Weights of a small GPT-style language model, trained from scratch on English Wikipedia: width 384.
MLP neurons of a small language model. Each row is named by its layer, matrix (up: input weights; down: output weights) and neuron, and shows model dimensions 272-367. Each number is 128 + 24 x the weight over its row's rms, rounded and kept within 0 to 255. Numbers have three digits each.
Before each neuron's rows is what it responds to, as a language model described it from the Wikipedia text at the highest values.

Word-final suffix completion. Final piece of a word split into tokens, mostly inflectional suffixes completing a verb stem, such as -ed in regauged or marketed, -s, -ing.
L4.up641:181125120129149066143088176153107138119123140126142128155182140119083126133146143140170165137126174133110108115085159143108089116137129108161080152121142173143137135071120110156134132146131129113140135144125096160130078135108106124122155105098130127100153133182125120153136130099140165140
L4.down641:089123128157165171138131123132140141159082164134096141115123136107170122103200156117120107123147133105095099106169146133149144134136128144163117123172138116120177159110183150119110114129103141125112126171159084139117122119090146084156162106151139086120110165138152122079116132152111110128

Token after role nouns. Function words, plural -s, commas and table pipes right after role or relation nouns such as secretary, politician, husband, general, or after table cells.
L4.up202:137121112151111143111114112109157116134169141147109147131138125146097126108135132124131125124138179088119145140137112158093145097174144144129112134135118152188108126119128109130141104130134168171140142116128136144115115102150097139137124129126156119147135118203128147077124101094146163133
L4.down202:093137159090155109118143142127097119089077135125110114103120140146131146148111139133102114112125102122130106133151156087154106132141111136121109104098124090079125126129120135123123131127153104053119105136096113124143136126107152107093104132130112121121144123106136106141118138131131140118

Sentence-final boundaries. Periods closing a sentence, plus table pipes and line breaks ending an item, where a new sentence or entry follows, e.g. "the trawler." or "Miami Tower."
L3.up634:143096122135076089122138111137139150143125108121125076120173109097094126139101092129131122129124149099092115114125158128100151107131101101165105104122139131119106126153145080108133155181112123115140158145194111139129101140145104132099125101129136142133122097143124140134131122125140185137
L3.down634:159099136128093092130131128132122144176125110120099103114133112108143255117117111068142139117112134113124092100114146126116121117104114116119104121139126123104166144098160078114115129161103137101137133151150123127139115121160090108124128109078133078115114108128133152107119129125117157128

Row and item ends. Line breaks and closing pipes that end a table row or list item, such as the final | after Report or Notes, and ; between race codes.
L3.up677:145123098166101126103119101116104137125125164160140143186133141136085110132086109159156125113135077127114113116135154144113118139153168120123136092102133099118122157156108131116157106127128137111107144104160087096144117154128139159102125117126115172155110097112124121085151161144129135135
L3.down677:131127089147097156094144141135114084139162155143109148163165147126085157158138125104119127121220122111129101116088090174132129159100155142151143152145114166124119142126120128092132132108205134133083134123108125158114162123143154127160132112109144112097182130124141115108097139098142166134

Anticipatory tokens before a complement. Line breaks after colons or section/title headings that open a list or quote, and verbs or prepositions awaiting an object, such as Preceded by, joined, member of.
L3.up165:150127114117147140142097129168076145167156104150136105130149156146147113121109145133135136115115122122126138119119117150134082139114128128124073117103104133120159105082152098117099131119121120112119152079153099123155153152126131073115153135141146130142142133087083135149132108130154148170
L3.down165:139136168105129118171120134129139161127153112108144139125123143159126077156160099129132147102109113145162123161125175139117114146126095117040109134090117125091135120104123128126126128112058103116153089121105109115155106117127142157101116148149125130145131156149104140107147096119160121125

Fixed-phrase openers. First words of set phrases whose next word is nearly fixed: establish after "to", such/known before "as", instead before "of", date-range dashes.
L4.up1395:166090172182124125127114102147078129149147168135119109114116116121126125134107091131182121154122115114130122130113143178100128127138129143132116097113160108128140158089165128118136117148135146147098120118105128100128109148157136103118150147113159118143119108088081149129118131117141118157
L4.down1395:156114107114142129172113111134173108115124148107106066138123143109152142127120176160132159101129125121126101147153103094175134078143112112124152162141117105134111105151122107096105122107132143144102102128119134120140114149113122092126115113153109142107136121123149119126104148112132090084

Word-completing final pieces. Final subword or second element that completes a word or compound split across tokens, e.g. play-offs, breakout, salesman, Formation, chiefdom.
L3.up1147:141107111130141130124129116162125120150107118115132165118157149129109120116132113122133136148104194135076128127127099105085143131114100136120127147099074184117142125106152118139108109147149128138114131165167107102160117140146128136169161091082161111084147126149161107124176126119132156172
L3.down1147:097162143130133104136132154150137111162133161086103121141103139136099188125180110111138130121110125137133105130135154122127102151137117118145126098121137119162168128164068126075136133165127089134137102129156126130132155111095117107146112117126133074104094131109163131102109104144083139094

Biographical person details. Tokens inside person-name lists and biography details: first-name pieces (Diet, oph), birth–death years, kinship words, succession-table separators.
L11.up1319:184167131161120135132111125104083150093182124159093146111119141121105105091101136127152143114159067135099125121121141109102080133130127116124138119137126135130172155125123091174123128113112161139162136099117132148127113143089127093084136116142170160115127087118100158135154118132142170143
L11.down1319:108101125138158098083165133153137131145109116149181143159126092120165140142103161149107108075158144103127149081151083113115079141089102161146171095071102097127156137193111111125119163125108135109107148120102132111164142132084145099130132138085175106144122138128152151109131122138119110146

Clause boundaries and new subjects. Sentence-ending periods and the subject pronouns or connectives that open a new clause after a comma or conjunction, such as he, they, it, that, however.
L4.up149:125153100189098129129084111129148169124115133125080072117144138116138129151099114130143151089136124094125105113115143111084139120142100152134121118136127153127164149105172087107141149161123189147161116091127086146149134111136080093099151100128104129090122123160096165101118128096123140129
L4.down149:089164071135150130164118131119134081124103110128142132115123148110128255086159129070145149158098140157091160156105114163137115149111126131116141143129105149157137136150080160108151133115086144172080090131134152118151100142111148085137103100159147116109140136138125128166125103094101127099

Predicate and complement slot. Verbs and "as" right after a subject that set up a role or object, like worked as, established, appointed; also digits in census density figures.
L11.up601:120111141146099128180083124112154148138151132157104112114104123127082115137111120134150145113107159144160166094113156159137107100106116164142129122100151109116122116137155132120095112128135124118098153138121135151102112110070111125133113106110151137128140173094118160132133164113105128097
L11.down601:110153138199162138136133145115137110114114119115164097148083134105136143147111141081106143139128146119151083116162126112132162108125133152129136120139113087083098136131124064149179109106136102166095124153167142163127128150175128135118119103152130123163125126187137114136136117088112148113

Word starts and prepositions. Prepositions such as in, on, at, into, and the first piece of a word split into tokens (prepar, in-evitable, affi, ind-ul), plus CJK or Arabic byte fragments.
L11.up622:170089177108110119164134090112128124142135094161132097129165145104103112182122113128094138129116154076132130139120135139121132122122116109130133091110094138094161125105161112089093116145164135165151165163128105123161147184144169096119173109140152115191149134086142133140131122132142143153
L11.down622:136108124124142161107121168158112152138132109144093173100111129096136105132056174141081123136143125144124138130134076125123141092130166144158132112133134080125130116128153093142140123144127148136147130056132125130068118129090140114120153123118121141110129135108109189109120101152132119161

Predicate verb/adjective completions. Word-final pieces or words completing a predicate after was, is or a subject, often ahead of a preposition or adverb, such as boom-ing, reorgan-ised, converted, straight.
L11.up1118:193119118131126133142119136159130192137145127101149110129161119103144102102133064159156090145149167126088098100134122092119110163159086123105100128120153152110136152102139082132134118145081161131110169113129100094155101120120165141134115128124142112139135133133118098150094122131113114142
L11.down1118:135111141087158119095151150149154129115101145147145141122164132155144100146140146092114081136159127112123109116151128136113119152103122096125126125124178150165102129121144120143155111114114126174122147099120111120158151120136168107114104147141129115126117126092105136170132149177154133113

"as follows" completion. Mainly follows in "as follows" before a colon or list; weaker on mid-phrase words (up to, early as) and suffixless stems (prohibit-ive, oversee-ing).
L4.up1308:102155126157121120142160166144151093153123106144138120129156113104108119127124143138130123135156145096136174120116124179108156109089167117137102088125159092124156120088167122123141132139134143135086160157156096106117133129133155077111133116094120136108196124112089150171131132097166093140
L4.down1308:145095147136090120066120175121118112120098137132110132172141148098100023086176136114131119119168137132142122122124119164130147101104097155143146071121102167137151138161142137150181097137118149119136128123102129112106141149121150144102128118128161133128116134129141177116120169187082150097

Subject-predicate boundary. The main verb right after a long noun-phrase subject, such as is, are, include, as in "the concept of compulsive purchase is"; weaker on sentence-ending periods and line breaks after headings.
L11.up383:112121146140141100106141100099131174142102142114112069148165127124156128129113109125140102115118154133088099148111119110142098121165138120116094085107087146085170171120121078089106084157131129110122137181178104129165105131107126123142129103120136138085141117103129137137121108138134119151
L11.down383:131115136156106110135123084132137146114173153164093130151137122123107031126079090217155120116163150093115136123113149146099109166112136136145124067112110132085155140125133123120110170155093152134099148123185071127170136099135142159115143114147144228134166114090108151147111135122166121164

Naming and labeling verbs. Words that bring in a name, title or example, such as named, known, such, called, described, served, regarded, usually right after was/is and before as/for/after.
L3.up1297:179103146152135117117087163148093143102146139130153129063129143138152124122114112132135113115136126128127135151104127130117134098118154135141116138101134109122112128072137126145107096108119176140117165087151141132125083133133133083129131140125153124143098060097091142152149089149175095133
L3.down1297:112114107109120080146117127136142134136099150122101118135111137140108204117125170118187165098113126134149075140155105105157159092120081121162119172142116090134068133162098121054074103106125172130100144135101122129126088119123154099098126103132104112105161125099127101145098122124150110138